Part of a small language model's weights.
Size: width 256, 6 heads of 64, MLP 1024 GeGLU, 11.5M parameters.
Architecture: RMSNorm before and after each block, no biases in attention or MLP, tied embeddings, capped logits.
Training: a variant of Adam for these matrices, 868M tokens, 6624 steps.
MLP neurons of a small language model. Each row is named by its layer, matrix (gate and up: input weights) and neuron, and shows model dimensions 64-159. Each number is 128 + 24 x the weight over its row's rms, rounded and kept within 0 to 255. Numbers have three digits each. A neuron's up and down rows have the sign that makes its largest values positive.
After each neuron's rows, "fires on" lists the tokens most often at its 100 highest values on Wikipedia text that the model never trained on. A number after a token or word is its count.

L5.gate100:087122148152116165166132155126112139165143124146155171115140190154137101114134130104109154124162131128076122109131123150152146135144072159146104139123110115087115101126103105121080132105139089135102130119183157131112145157088117167115118131134113121101114120120155108197118130136131089126
L5.up100:098118142182147176126103095142154082181108102104114116133172117127106144154121152134099114135160136150109119131109104153159115088144107117107132110122105107120111101152128139110105153122106096112059142141088141105054163124127134141173122139152112125167121082190136110131122149160148118097
fires on: "be " 43, "was " 21, "been " 8, "is " 7, "were " 7, "later " 4

L5.gate670:143106141098107100100188110096121142163115134105135138082164187126110117089120133132141160146146141127100085122147155149081155137134106103114082139132119136117153162159087107184106099124158205110141133133148108069119107110108150141142109088133106091133149135159129106153123126146111120145
L5.up670:133073152084149102175153135123142154127142153088132139130134178156092113093123138150109179096126157117136151088176132109158093126107090094149154154108105134132116130131095152104105163129189163129132152142174145146151121140076143120146109109179120088140129135128111109152112125109193108121
fires on: "f" 18, "dis" 14, "Dis" 11, "trans" 6, "Re" 6, "establ" 4

L5.gate547:126152115130185111130099123104128119096133138109118120088105108087122130129141124143142178101125151125064115110139088100132161128113110130115120123174132157135094143184138088105122107121151095106113166131129106104075136118171135129137144125189146136127112138170178125164140133078147167100
L5.up547:164098084115129134152129184135151106075134076102144136105149137124168124127108156148163160128119087105102144137149117087124157135161158157111126120195188124130135129153131167105094102129137146108120137140167109112114133131103139142145108151136123110125190114104091082119105124158104113127
fires on: "con" 42, "| " 9, "dis" 7, "pro" 4

L5.gate635:139123119122151135132120132198115117151144098096119122116163124111138180134181078118160151144123110153121140186151138130121149099153161106121105102112161110127120132145147161124119120127146101129153130086161076136098152147080148157117121101097103114117146168088122101154135148167085119121
L5.up635:112108135128129125129113126140129195141100109128129105124134132164118111107133107093107081189134156108105128117150136160137140119147112139120110121122115143112122112123114100137136124135180105117114127139121128077104145152162116118149137112142145082124126123123110159123145137171124103108
fires on: "the " 32, "The " 14, "of " 8, "| " 6, "==" 6, "Ch" 4

L5.gate634:113121144105125175108121106161135110165112112085126158102207122134120181095125099153121138098131118121098161123131122135151123134107120107097134130106129054135146170148088152138150140144188133158134151117169149184075126145187135171155148127095109148126115091152149162154135131150122177113
L5.up634:122139126111155125151117107127103141139103100092121138106159125123100088168137131147102127107103129136146119087135113183132082104127190123127152108098116123143174157122132135151128125102110103162118136182123096166098135142123134140128096146130089149084148096135125145143175124111118133121
fires on: ", " 16, "b" 16, "t" 13, "in " 7, "an" 6, "Ne" 6

L5.gate355:117117148109097155088121159118108141123138144092102180119144129159139164139155131173112164138118112135140121129136112171140102112077089131118162159106144103083133117185125142151085150121143119131117115155111162143096126169147134134112142082148109153102119095172121146137121109120123121132
L5.up355:158138152127054079088158136107120124133145131100113180161135150104125115113152167153116143089118066116145117114125139150177092116131119150122119148136105149141109152101118123109120169143104175110134156131151151166135177146148167132168165132117126172122129136128130136096114099123163159107
fires on: "| " 49, "is " 6, "Records " 4, "was " 4

L5.gate586:089139147116139096131097146175082099109115149064102119113142094203071167103161082125146144134164110152128113142130110135103097097168146165138095104119129116139131150135146113121110166117142105132141113108129112145127136130077128113145124125123096164120125084107141159151171147161108102156
L5.up586:156141193161137149111128154110086137114177135111151111161107142146128095065162072097125112122140097119115148128139107154114108135123124133102099180112095127134139147123139143170139144164109141157117111130099130126141095149141118123103124136121138116111129150124119096144132122142137125134
fires on: "| " 55, "office " 8, "from " 6, "2 " 5, "0 " 4, "to " 4

L5.gate712:104149124151118137112120084115095113162151106124128158146163137113089174145144123127144125132133132136114174154085149091096182127103093104107135140077160137119114155149114124119135145126146087139105148116132094088144111087072104143133134122139172082083177114124138116124171146133139123116
L5.up712:109111113160113104097144145088141144122118149132147083092143128107110157144157105109148106145131120135106135116144112099127124147155172111134120123103095167154147147123157143173107123142135163122125137147165098074138153151134160087142134122129109126145168096164188099157146124120125161129
fires on: "," 56, "." 18, "\n\n" 7, "imm" 6

L5.gate961:103145107113146119155196108058122124157106077102140121160133105151111175109132139140124140126156146129086157121156123114125147144159131136116092070118108156115116149104183119094132110133137113121105117150139138125121167147092146142106123126134135122090142094150156130087116110121101095122
L5.up961:153126094131117157144119092150147133121133121126182158094079105112144153098203137145105171147156101119131124082095075114182094126156107106100099121128131156121093058141177080174083133142074133121142124152111139087110100099120134112129120110117165163120128127150116121136138144138130124107
fires on: "| " 48, "was " 19, "is " 12

L5.gate197:104122138136122127133118129119084129104158148125143128114118139148121126111157156118124159192137171139128132113167067148166090108129089141124104138134127118102124130202142142103052164131130179119083101123098128161136127138114152203129135104104129124161174095116134107159112139138106117112
L5.up197:158094109137127160141113128115147078172110119158139112120128140120069116123133149134120180151096153120105180105138129104138118153133136173129086123155090113116144076111138149170124124137143106145137156140160084131169150076146145155130166146125100094106150153131158138110111131113117148108
fires on: "(" 59, ", " 26, "\", " 7

L5.gate449:146150138111121142141148171127108141124127150087106128153135175122133175112129108151101102168090081080111155140088086136175133100150152153127156089124120183089147128139096155135117113141105099084130099166133137139107137114135119108094094110172088168113154136116103176092097157102103141134
L5.up449:093142154136165124120114116117116105133152150076113115112148125132102102138109140130088133125120142161120139161143117172152118122105084157152133076111100120145092119135104123123127129139168132202112125192148148140128103130146106164135185115171122092116112133116166124107149126159128114087
fires on: "." 63, "–" 6, "+" 5, "200" 4

L5.gate198:100134099093113113101165119093130146152149172150138118123175129164140124150154157054115119141114114149115134106119111122138173120113111152133142092154108121137092149113148125109187113165142111113141113196104117150095098076149125146122159161110155120142139155130121124143136149168116094095
L5.up198:149122142137128137163127099133116128149128111127110135094141175135135141125145142099111129115144129130116125147108157112151107153157172116096096125141115106114106120076142126144113120109127103124148156138145144125092110089143166073189137118178190136123138123092089130124140100157127123122
fires on: "it" 14, "ir" 13, "Pl" 11, "ut" 6, "u" 6

L5.gate534:123143061150104125122140098116154094120125157107118111142157147119164104115092125091140104118063139113143121136109108175088143112067127152109117147118145147130087096133114114121146134129157101120118094079106134094119095099163080114136083111111162102128153137110142118136150143164113098084
L5.up534:150102132141119103132135146095108109163146177126154144112123120145109083097131114123129108119109114151166107153133142159099113137101137121152113151068141112089136167111112167165090158187154104160151139135128131127124171106149094152168150148154109116139123107130123109130132142177129073152
fires on: "F" 69, "3" 8, "he" 4

L5.gate753:157148172111109144116180164133130115194137152154122105113123139138117118093127162127129121172125121135166147155158080115137122152121100149151143139157149135132131152137142155151136101123135097093131099114149137100161148159143047134095119113103099109136118153148107140105136170142125133140
L5.up753:168136121092114115111144134176117120150130161151119116141151130113174161110137161166094095103149089116144147125139126109127136144124097124095100121128104135180165082114165136170128104130163107113140084164096109121129103161103112095144115188152185129130112160101148129111173150112152136147
fires on: "ch" 25, "tim" 7, "lim" 6, "Ret" 4, "cer" 4, "def" 4

L5.gate754:129176132118139119140153124121134130119122119111107095136151122162147130151076131097119121143117128164131113155139134128127112156141112059194157089110133074120164132156140181126113099144144112112146136145132106103113142138152107149180122053091122138132104114100151114150151095115117126100
L5.up754:100086162125153124138096200138100128127099167115166114143095165159143100113145151129150140123142137111128126129146158102124100110139122129141178129140118156151136090138131128149114141138123137115104095126143087114099095156118122125123144142130107120093135131109131171116138155115111149115
fires on: "| " 50, "°" 15, "′" 11, ":" 7, "L " 6, "W " 5

L5.gate369:123118142091133145102131101126184121139083114145134125127116135104121149102115115171165120161125142129181149155162109119102137074134109119132121129138105118102173120157104141114126113129098116162155149081157121086102137156141091151103119103113134122090178130154182164137143157133141139171
L5.up369:127120126151143139142073130112107102120117056116117130141127157146115126096113156103089120148142102135146100121141125127132091134116153139104139179145145153124101165112131164140155147190118072121104126115163122087115094140146147120091135131164148122127147116100095126106118106141107159141
fires on: "| " 39, "4" 14, "8" 7, "1" 7, "5" 6, "6" 6

L5.gate995:111102164121159128126184140132155155122133116125174143146093124113138132153125127167111120119123107161145132113141122091157110128132121104142149137143093113097128164167157122143119138118106149092133159127150126109123165153121144086149149108135091159137140128131141146106081152114162140086
L5.up995:134126123128123117136151110068162153141127140134161084114141115116137091136157162115120104125144086133118133109105120156149126119130093123144172143132071131174116120109147158154154125146129122136132096154132105118147135178085123122132153126106119120108097112119087110104140137109128100097
fires on: "(" 44, "cl" 14, "| " 5

L5.gate998:071132168127104120094115109099141139125125124100121147144154144174130125171151103171129145150156145143087124152159123103165118134140119143159150108097144127095127144139123138168105164119134130138153141120131099117086095151156115154141148106108153142113117092126154156134168072145116121135
L5.up998:134097176134127097115161156094112119114116137105129160113126134139162145137127138142181123082149125119135130153124118118153113167126106146120067177183127142137169104109099092137139183108131158140118182120163105146129156144132111164168119151129132107087140126175103133152120129158117146113
fires on: "| " 100

L5.gate400:092122083099135112138102078139141126154124151131117128100132130108164129128122114155137169150084173160159100137123112087081121123106137162107117131098123110149089143147135100075157116117147117092118153111106116113089089127145123121143115107141137194103142163098090087163084151140109111139
L5.up400:152170141148093074109133096127125121149140130137185098136106073126109143124100125116126116107122150148136161124135106176133103120125144118086169134110122082161130106135143102110144094118103115124085133143111181128116093138145121093179112142164110152104107157138132096086139148118130139156
fires on: "–" 23, "In " 14, "By " 9, "of " 8, "by " 5

L5.gate564:099124148156108150125114167114112153164143131142109107129132144107131155133118131171117151109121173163089107108140146110090144095116112121122171176087133121104110132149136105119130143129144115133119126167087139156134101125146145140122129156149113102123157107115138100141109118148073088155
L5.up564:138110121160152121125138109110177124082125114101154110120116135137150142134172126151086093108154144129144081087125141096152133102165096118141131116121105127123092125095123116133107110098098119116090127154152145139138155093152149101132157102119127106117111140140112136124112160159150115094
fires on: "°" 26, "′" 26, "″" 16, "Party " 7, "Federal " 5, "F" 4

L5.gate472:139125158129170096105122135172137116125118145136142127167112109116093119129132129117097127139103117134145079108108099090145124164172103100187147139162109110116145134118134120115110139149122116153118162107125101125110138121122103118140122158078102112126113109132146134142108128110161113129
L5.up472:112126113177142122166130170141098117116120135099137109135108169122128170064112166147138158094120166144147133096144117124170159120147096130145149132133115142106142153128134137126134098115128134111091137183161090148111141134161186119098123165111133177109093163126158149118127142111117122150
fires on: "| " 35, "Ret " 8, "Del" 5, "Den" 5, "D" 5, "Co" 5

L5.gate903:125105132157104123128101163131067092126107125129128100083125132149095175109144130089108179142109113115077148141121153088141120121111143132151096142073129101123146176112108115128098104132117150114141176133131113143105079131169134132154103086163105083118196094114096127093114112169085095119
L5.up903:100138114121179134178168145147149130166105155130140127084127145124139132089149110099125153121129105114102086143138144149114124046123099136119094159128131112153125143103101092098087133119130116140153133094132115110135135114136122149135153120112108121135130158164151111110107085145103123136
fires on: "F" 54, "b" 13, "B" 12, "ed" 5, "ger" 4

L5.gate898:116119139100085127137128117147129091117123173163067106147154125149145099131147102158171104180121150128118086115139115148120123130168151122107107139148147109120095132122115103102088165098144110064105148162172150102142114122107137125101123154139144105082096137109099139126142133118158068115
L5.up898:126121150122102092103146138113130117101154117104136167147127126140128140116081180150154098157131149112143166134120112093112148158127115160198137133113151106117136104103104128134152173139143091105120154134117118109141140117150104136120132146122148141141107168069123096150121073167099128141
fires on: "8" 21, "6" 12, "S" 6, "Mu" 5, "s" 5, "7" 5

L5.gate193:131127153142086165148181106094116185097102124099136139155178140156134138143159161109142147133140097153118090108139138180167151116147125154130123158118084137144093138104129118153089122165115088138095129084108128113136102149113147132158099118135133156091100075109146141155124086136138089089
L5.up193:106133181164134138131140096153115119140097124130152126061122172112129105145091123127114141157180136131137128138152095104150134154124137079133127110090107145116130160119119124150096113103135170087111149167083104097164133135131108155080112117125154154067122099123118113137112165135169125155
fires on: "200" 16, "202" 15, "194" 13, "–" 12, "196" 9

L5.gate72:110124152094123131142083116132074101098115129131142111094109155116155165154171107130108091182117148117115126143120122194147122169140161124129159083103106140122134143129078163111107138164123146137114128132133107079114118159154105156104122138121105172120156122129116143058155137112113136098
L5.up72:115129168136151130137127114093120081137120164045133165147166105140080122155162124127102135180134158124153150136112080133141106110129125104143139114087147111122117104140126106115092110116091157101101115126082105139125137122142134132097177135141104183103162133107112115111147144088124156089
fires on: "| " 40, "." 14, "7" 6

L5.gate761:097154116147159120103146109135133127174149106083094164115161167172132109124128114147097163102095129161119094182170108122128149139109122143112083128100116126120139119143127158156104126118102113104105145157120135122092092155127136147142093135142146166159133112190125143145127126103106117112
L5.up761:140141122132121133139071087093108093124103125111146158092134132090120139163134116142140154109146118137118109112115125119098110064105120127105116100114148118127111105118141126120167134089114118149129146118123141150155117118142082133123144130120055108155116149169111137142117136110116137164
fires on: "to " 30, "in " 19, "In " 11, "of " 6, "For " 5

L5.gate336:122165113098155136132097125127113130141115135124120111098137137112153112128083132069116104123093084116137113148080144143113139114118086156141142099135170153088137070157112106131125132162138082176112107116114144129159158106117095126147119159074156079113095111108142092119150103120098138151
L5.up336:120128121143134135145097141116144154080126096061173121113110154085157124150110113094145110130182113091180140126118119073127140093076151181108140151069126097122133096140142153143125126123107117131101120155147127124140094160124119146147140131111109155119122136130127152090106096162126131134
fires on: "1" 16, "0" 9, "3" 8, "ov" 7, "–" 6, "ev" 6

L5.gate739:115143147127158119114122101111104125155141123121182109105147129157129123151109148113131160142134135125153140135148177125153146109139124203116128143113114149157132103116118086126152190148139129128099123126179114136085097130110106115098132106117176147144105107094116114177106159083124144154
L5.up739:151067115162160125077132128098098131136161076113086109138105124145136162071162122122123153126121139130086134084114162171153087142149118164169115112133118153196123123129142146115105135105147093128100119129118113124095115165135174116142105159105101190109116126107126105089091099173101129109
fires on: "| " 20, "election" 7, "con" 7, "as" 6, "occ" 5, "ti" 5

L5.gate16:126158114130158129155114139148150129121125093149132130115141129145103126130108136134135150172168167124160165152154148112077145104114161105108120127073149148129109099130054176148107153122124141156131128138163182161092101134098159156145151122108133112127151107140156107139129141134108149127
L5.up16:080152121144122169147134141095170074172160127149111134098121154129113142140102120099082132115136103116112152128151128102136077089127120125081119132103146148127115062126111107114115171124120155136082116123117090136138122078132119104153122075180116120135134178152144121135145143115090154142
fires on: "G" 74, "K" 10, "b" 7, "B" 4

L5.gate808:121123131113123123137142163094111093142146145105138151070118096142113177086150134133101125117137118087095140145165127108115124117121163150102139125171142121116088094155170107163159121128109136126138134100128106138150134121149100120117090111104169125117134143142067144157143106142113118150
L5.up808:139180158097154108100154103133142138142185170140113171141137125146152091105126094097111129140152150130106098133152092120126142161150150123103090100118177086093087130114127102126143110124123110179137084164133122137135136087128150150151151172113149122120127150105125139105120144159138109125
fires on: "|" 39, "United " 26, "ant" 12

L5.gate203:118145137147160102158166107095080151110131133103086141100141106182141142116150093144139174133177153093136169131185125126108128149132140152145112134083132125141130101121124135092117154130149175088119154123123133102121140139122095127106082111127109092109131156128176103146194138122088133138
L5.up203:079102143146116110131123147102120127149086141125095093126124133121115129069186110166138151101146134124104140146190108120120139150140150099119071124082148146117122124117127126115140142131117135088119147135114111104092072155121124120139117097134092140134146167124193141102143136161128142127
fires on: "$" 21, "." 17, "over " 13, "," 12, "than " 8, "£" 8

L5.gate737:105165108101150131099131137152112138118133139124089122138129164151133123139130142132126162152140122115135134116142080129149125109170107127111116127089101105103078096226130117132104093119124110126113162174107121152122119156093129135141167127133133129103147098135160154166153147111130111110
L5.up737:173164111147145133104118114145162107127187169130109070134123118123126107168091104100106147104138128095088136115117139155153105160134101135144146122121129147165104129071138143097203121136126117137074170142130123140148148133119138140095157144105085122141103142106129173134122125102146143131
fires on: ", " 80, "and " 10, "| " 6

L5.gate343:132100119123156127126102125116150183106124139163120125100088137123117133141117151095113146124150127110169147129152144091127110163101121165088109129139141155120116142124130132138085138128126148120132157146108123151087118111173129162157114133135160077123180176136186102160163135134084103129
L5.up343:145113153147141112134161087134140140081116081172123156116130134125086117117125134180125121099167118143169110168146161101107149113108160137172144121129162147142116108103146116082142125138155092151121151181105132158097164162148152121130120145113091146152131084181147131111116100130120115114
fires on: "Al" 25, "con" 21, "G" 12, "Fran" 6, "| " 5, "." 4

L5.gate471:093091173120123108094143154118123160137126155147163152142108107154133136167100110120088094093161136146120145141139126074152130146117093121155160113140118096121110159123109158161133151158168123167182176149136133113142101106143168122148147104160128134163100148118131099130100139122126137113
L5.up471:087149142125120099111145171101115119110097134162107171109103095117159135134111104171124141141132143116115128097120132092142094115144180126103093125122121093134133131108146119156162148130156156168146163125125090140136125152119165131107111186084123166114139116125110109163093081138121134136
fires on: "| " 62, "Fre" 4

L5.gate450:101093106102125101079127156112109122191119111131131116114121152131139114106125122191101167104162153110121145132143136148129099136103132174151146136090137139126106131144131130104145176146130121121154140120124145092127134184095175162120150096122104130120083165128129127160145121152089142087
L5.up450:144127109096136127104127153100093071129086103088168103124107160114132099116147150140121164100138153154121133106149183144131143155121156150125116149108103118134198111114110177098126125157106131150130163124091140109152154150146184127136125082160136125114116117103106136120106162133065165111
fires on: "$" 24, "pl" 14, "′" 12, "G" 9, "|" 7

L5.gate5:141165104156106139134114153108145136180129106123163110153133121169106130125097149111150149136070143149109120061110133117118117149176116177143119089139141130112129135128123130137133162123080156113169133173112125141130171136069157150145129167099109153142144117187155112071120142117113094126
L5.up5:144102099145110128143142102155142092121135124145106105167169131120102110161113129139116133153114095116131116117109157142077120123123091100121160101114121144112131130108127118157196140191102133126144151139121083154108147121149100162140140159098117097103119125123171134127153147109099146145
fires on: "\"" 68, "\n  " 30

L5.gate338:105118098123144119123140145137113122126114143104130151056148167112148099098121113152119193144119114115120154138154127127064118101141101154105090082109133154067159151130108149122123077113106097142109106142139095148106136100139128134124131144134108150119152130100142101155113144118108111131
L5.up338:117137112146144117125119111196133093128100118129135102155149124087139102146080113116125119101141133162161089106137108111124148121164161130152137083124121154152111151109140165108147111120164066121126145133122099122159126095100169144114131141140111142108119147080125146119157138110179117164
fires on: ", " 52, "and " 37

L5.gate975:112148131137129151129161148176142083124115135102122117097116113137105134121128087165121133124141122151114124130119115135147138152151109095142127148144128109123095138145128110115103127089128114124100155136123151144159118161112162145108078136104117160109085120136136116137129137093133118178
L5.up975:152194112112140108165107108135142157146092163122118134146106103156149107165098083086145111122113133142115088145120142190138149134115088143115153139123105112108169113104104097105111139152128092112169173083152142131140110121134135208157165108146129131146124122137082162112156105115101140120
fires on: ", " 51, "." 22, "-" 11, "Rah" 4, "er" 4

L5.gate682:098132091113099121112118143127081109136128139113110130151123134158094134077138117168102159125152133119081145130159113127140150124122130159118165119098106106138094101135107133144099121106134131108104122118123153163128103130122109183141130155134130130096173130111097107101097153136094121085
L5.up682:129114121092166145102122110113160169113072139165115130123160147131102152133134150167139075124079101112150162136147095112166102098107113103155102102119146115117159152112130146150131126152174106098113100124119165164084148141128129115164191117119113128168195180132179107096131143140133130128
fires on: "t" 24, "c" 24, "s" 18, "ys" 4, "C" 4

L5.gate857:103082131086124096137177132139117142154111105144123126105098162105134134111082129145143168109110147117116148117161103139187126155142170097146124132138154133151111112133136120104145128096130155131090115129134106128132103102083157128115115130141057157092125130148175096151129137110127147125
L5.up857:128121166137137151078167073123115102150145124128177115127159165129113158116139115121134156109144122147109168128167123128124111124106102109155142090133121150095165117123104117119122123128117103141145064183140166139141149100126161111169107118146135100173142144179103156140098164071118137103
fires on: "G" 84, "g" 4, "cont" 4

L5.gate118:116109207136145124110119143121137108117101138119122175143126176168157128084105109151129115167136102105133137126124119133119104144119093153143147113141148104063141150177113149105104151125124118137164152137095133121134143127111099162158122112125139122127119119113146109128148126168103172135
L5.up118:109147134142090141124113139118114116130125116127118144143065125135140129089113122118088133141164139118150136097151145082114112134096134153154147126129139144131101156103122136127127164083098096121163112110086183098149102166113125069151142136110129144147143163098104142156145118131153120167
fires on: "more " 27, "| " 27, "less " 5, "un" 5

L5.gate268:123173122117133121127151098156159138101164174154108110101092135164108093111086148123158099103105142150146113085133142130136185142158097128158146140151111116150116129126111144131161165136150148091119110164150127107146149110158115155174097143125158146112083143163116160100120143084146126101
L5.up268:138112123133126168139131153168133169160138173083090055128133144123134126152108117145097106132123109117095106127147137157154133111138100125108124146188120092185106145126089182149144102149127118118126135087135119106131127149097114107140150124101130149154116118131095117070137123142094107122
fires on: "l" 45, "pers" 7, "i" 6, "ater" 4

L5.gate179:122139144140153129103117126103119123175105112156137061124105136116145121128138160161159171123135175122057193097088146138171133135092156123123145168159108147090142087134144125139123120175116132117157134114126121114085106074099136177112112110095084139125136099128149091109114122138113160142
L5.up179:139143112143133172109123162096091136100137168177132127142162126101113148139134133174128082104142134142121125142087141090140128175160114118126132160151087125169130135055142145102160123167130151132182163121147124131162135131170137137095145085131091111135132137147123131085150118123139128116
fires on: "1" 48, "0" 10, "5" 6, "\"" 4, "com" 4

L5.gate566:124106111148129153162118119093136137175155124135178163144133108151092134107104134130121129100135139113129158125156125126121177161073136117091168142092164141144105112140148098137151161117160114148110136146113151115105087098116151145104123130147126121097160117134117097165127185109125181086
L5.up566:132158142187109119122178135116116153148087142100124106126120145173111163084090147114085094100169123140117127097141103104184111130143151108180159113119150174151109099117146154154109115116119151123131119135153110118134163114118152097135150158128116100107112147171135157144154105134111143114
fires on: "C" 22, "G" 15, "g" 9, "y" 7, "V" 6, "ro" 5

L5.gate803:157102153096156132140137096140103118150153141096184112124161140164136144120118144170089128145137146124145116083167120160162147104125130119154120150101112135110109131123103107114164089138147098103134127159151175142115116115093118147130154122107112134147115147157148149125123115143099156108
L5.up803:147094098138103148129149158131141122158149144081151166081118118171131122137142144136111138118114131135131142176138122135096102116111074138126143106184123140101132145145116137126119138109153109151129133142120133163102053123147170107137127173125136133123126138158127109126133134166161127094
fires on: "w" 63, "br" 11, "W" 10, "tr" 7, "Tr" 6

L5.gate945:124108155114126140122136149130132070168140125123090129155140176162126092085116075139109146125120119133106129089169128111094139148134118082105118137062167148139132138126140138112104138098112061069127104150098124163123119111108113090112114142107111141111129113099133111129097156141081124133
L5.up945:106144150153127138182170092103124123122113129083111114152143118135117126133119120124123119126167159125116129131169145129104154110102119117137136134140119144156123160137125168060099116121103102130117105146135145167112120157152158162154117119145109117097095079109128163137147140158098188128
fires on: "g" 36, "par" 12, "and " 6, "f" 6, "ec" 4

L5.gate231:116079126135172139138116170130072168116139115124126112163157103119134178156157143151144145172118113185103122088144147141124127144115123082127115115090162109086134114158118136111120128121120132097154096179108103136099118167105147138083112138106139129148081137122130150137156117152078144077
L5.up231:112130148154141137134135086118096156125107121117148122163171163172177081102102100145104142114164120133093082109145121122128146099098152096140111144104148149150107126102143124066128136142089089115129126137127119143094103131113126120150165098144117109108097167069117138138132123137097120151
fires on: "of " 38, "′" 32, "°" 30

L5.gate930:106143118151135131139121143161101087119174136089144100137156110173092169137142097133135124138140133129156133120135139126096126113159120076114060136103130147093112144115110146174122118153128153106101114119127125091110172098144162131099118110098100125100114079116126128163170174118117071123
L5.up930:154136138136116139141086150157046065111136156118159123163101154141128144105138086143136120106124163148153132145117116125146147174128103120113126107070106121116097135150126164144128127122113179094126119136104113123130122140092121125141083124132136133125119155142141159134119146114144095072
fires on: "to " 33, "of " 12, "| " 11, "1 " 7, "from " 4

L5.gate518:134111172112103127119160150154112105101136143103133147105118126149173084171115165110145121146137109124148057078089141096117144143095102118111152136125111107152170181154129133153087097118151126139174116127162144101132117160123183135120133151140112151144114122098160128130084099167147153161
L5.up518:123116133111152137124177112097116131092088094104101163129136144139140095112141105144072167154185127155125114119129091128107119096123113109177101118078104140122100128129135177148117112118091130136120120127124111104175066117103139156111105121133109122108146137112140073150089122142107096187
fires on: "| " 60, "−" 6, "+" 5, "October " 4, "July " 4, "(" 4

L5.gate944:068123081120174131120145138162129062131141128109142144105169157132101143138139120112127120152120103114078173140196128162095158111137093149119128089101148133159135144136110149137124167148141129123142143137168175152121149105138079154141126157135121104089159117133147129109101166109137152090
L5.up944:116107125146130108146136140144187185145118098148100164151133069146101090139096119138143103148124112119101168103129107121134114128153086079120128125115138127096144109138139087140094148140111101156159122156138142087145101105154134158169109117109116077098142155106131093118113104168130169107
fires on: "C" 80, "c" 20

L5.gate416:101115106136129148147136105117157106148135109140135129147146118138156111101152143144120103138102154103091150151102141166093149150132109128114113142121168149105111131142158149147120105146148087116117122141135109138160136136135106154124110179091178143138117119108135097106103129153107125128
L5.up416:102114109071124116078102135143121146156120123101164138141093160165160102161116132073144123128130116124119160119172142139103123136129189119157129102152079121136107094121160137135156123147167119082113106146093083142145159135101099132176133120119097116104092123092150122154112131123145081118
fires on: "such " 30, "Ro" 6, "li" 5, "0 " 4, "vic" 4, "é" 4

L5.gate579:100097120117148164104152070112126139097137156115113103140166165140135128166087139143127151117138143107131125117194110115104140123094140089161128168146148125142149103132142156114132109112146108154082108116074145170062123142143102120169121170109097110120136162125120127131129130112144167097
L5.up579:130125137117171113120102137151099108089117130110168172188179134141117135078103112135114093122136151100159146128115126161136134143118116116074130170138179164172125118153145166158111133136121142138108139146107108185105140156135141099140112146123138098072097150179161085117087133118124124112
fires on: "con" 32, "Fran" 8, "mon" 6, "San " 6, "bur" 5, "Mon" 5

L5.gate249:116146158106106158106131145112152126155100116108118136134159134142162106146116139141097082110147131097116152089140147125102138158128105144136116117106094119116153100143150134166130140142165149160125098090140123133140156115125121145101134125136146149131122096092129132107106124096086153135
L5.up249:110146136071131103138112140143096126140116130118128160172152129103187101131146123116111136147165131154102115108165104105098125163126128105116125153101121162131107152134143114127109157155138147107072138121154154116125152126120143123094134129104178117141114105062133114123103122174065130167
fires on: "|" 44, "stated " 6, "===" 5, "ed " 4, "said " 4

L5.gate525:144117120091115147141131147104125129145091129129110147137147102112107148101139128154098150148071082121115134142108094127128156117146160129133094154118129089152096138118138147166131103098151118062142134162105095170123117090156107164130104134133100137136139144134136136133138166164132184100
L5.up525:103121118131149147129159127110114124124137127146114117127146126139150153152128125177189138177105106139091109168094097121108119118138099137104097108091155162171123113124115118157119130101103155121132101119118113146123141187144184136115159133138159170125143118107080079160111105073141103118
fires on: "and " 49, "or " 6, "time " 6, "but " 5, "known " 4, "who " 4

L5.gate70:124109130160091144178081156158125135164113121114114145148179142111098121155137155101108094154136126167147150124204125069128145106127083149154087159096170110168097158111126132117121134126134152134084140125108115135086141137115098125113089160139116125136111111166143143116107128110110130129
L5.up70:109132107146121119137118134127104145147131158120104154118136116128119114130106120101112112156143174151137130131108145135067135125111181134124125160103111144102127096108126097149112161100157124132141145114087102116159138132135155102099104147125106143170176122117132116093164151094191103134
fires on: "M" 53, "MA" 5, "8" 5, "ka" 4

L5.gate699:125112119075100124133134155095166124109122112108116102136146150186116104130154179165128159150085074147113094129118117115109133102108143159146117139115144118057134154104109134166082142133132131095086126135169144134116116112135143098133131119150126143180146109142091108132121170130153100118
L5.up699:137125127121147167158151114169112138109126125127107116125108130198142136120115121154125105124169087131106134133127147137188122129105132112127121101146134145173117150121118126154163132133168110167097151102116127095144099162131106149157153162118112144125146129103136141106138124175138148160
fires on: "re" 66, "dis" 7, "p" 6, "Re" 5

L5.gate326:125168129150096108135131138138135145135105126101139157149157118141133164084133150173064132114124134127162093133138127149160180131125126124106159125125125115160094135130135120130095139120147113150084109135125134141092118165096106128145121112122135156086094149152120146109105114118154158115
L5.up326:112095125156101111080130180148120147129105112138114116121132125133116100113137111099127128124116143134129142103127106112129101095118103128132142101140124112166143166125105201116099104102152118126124102074112125143117159133149076191144170136118125124120109179094178165123116089125098120094
fires on: "s" 32, "00" 14, "T" 13, "c" 5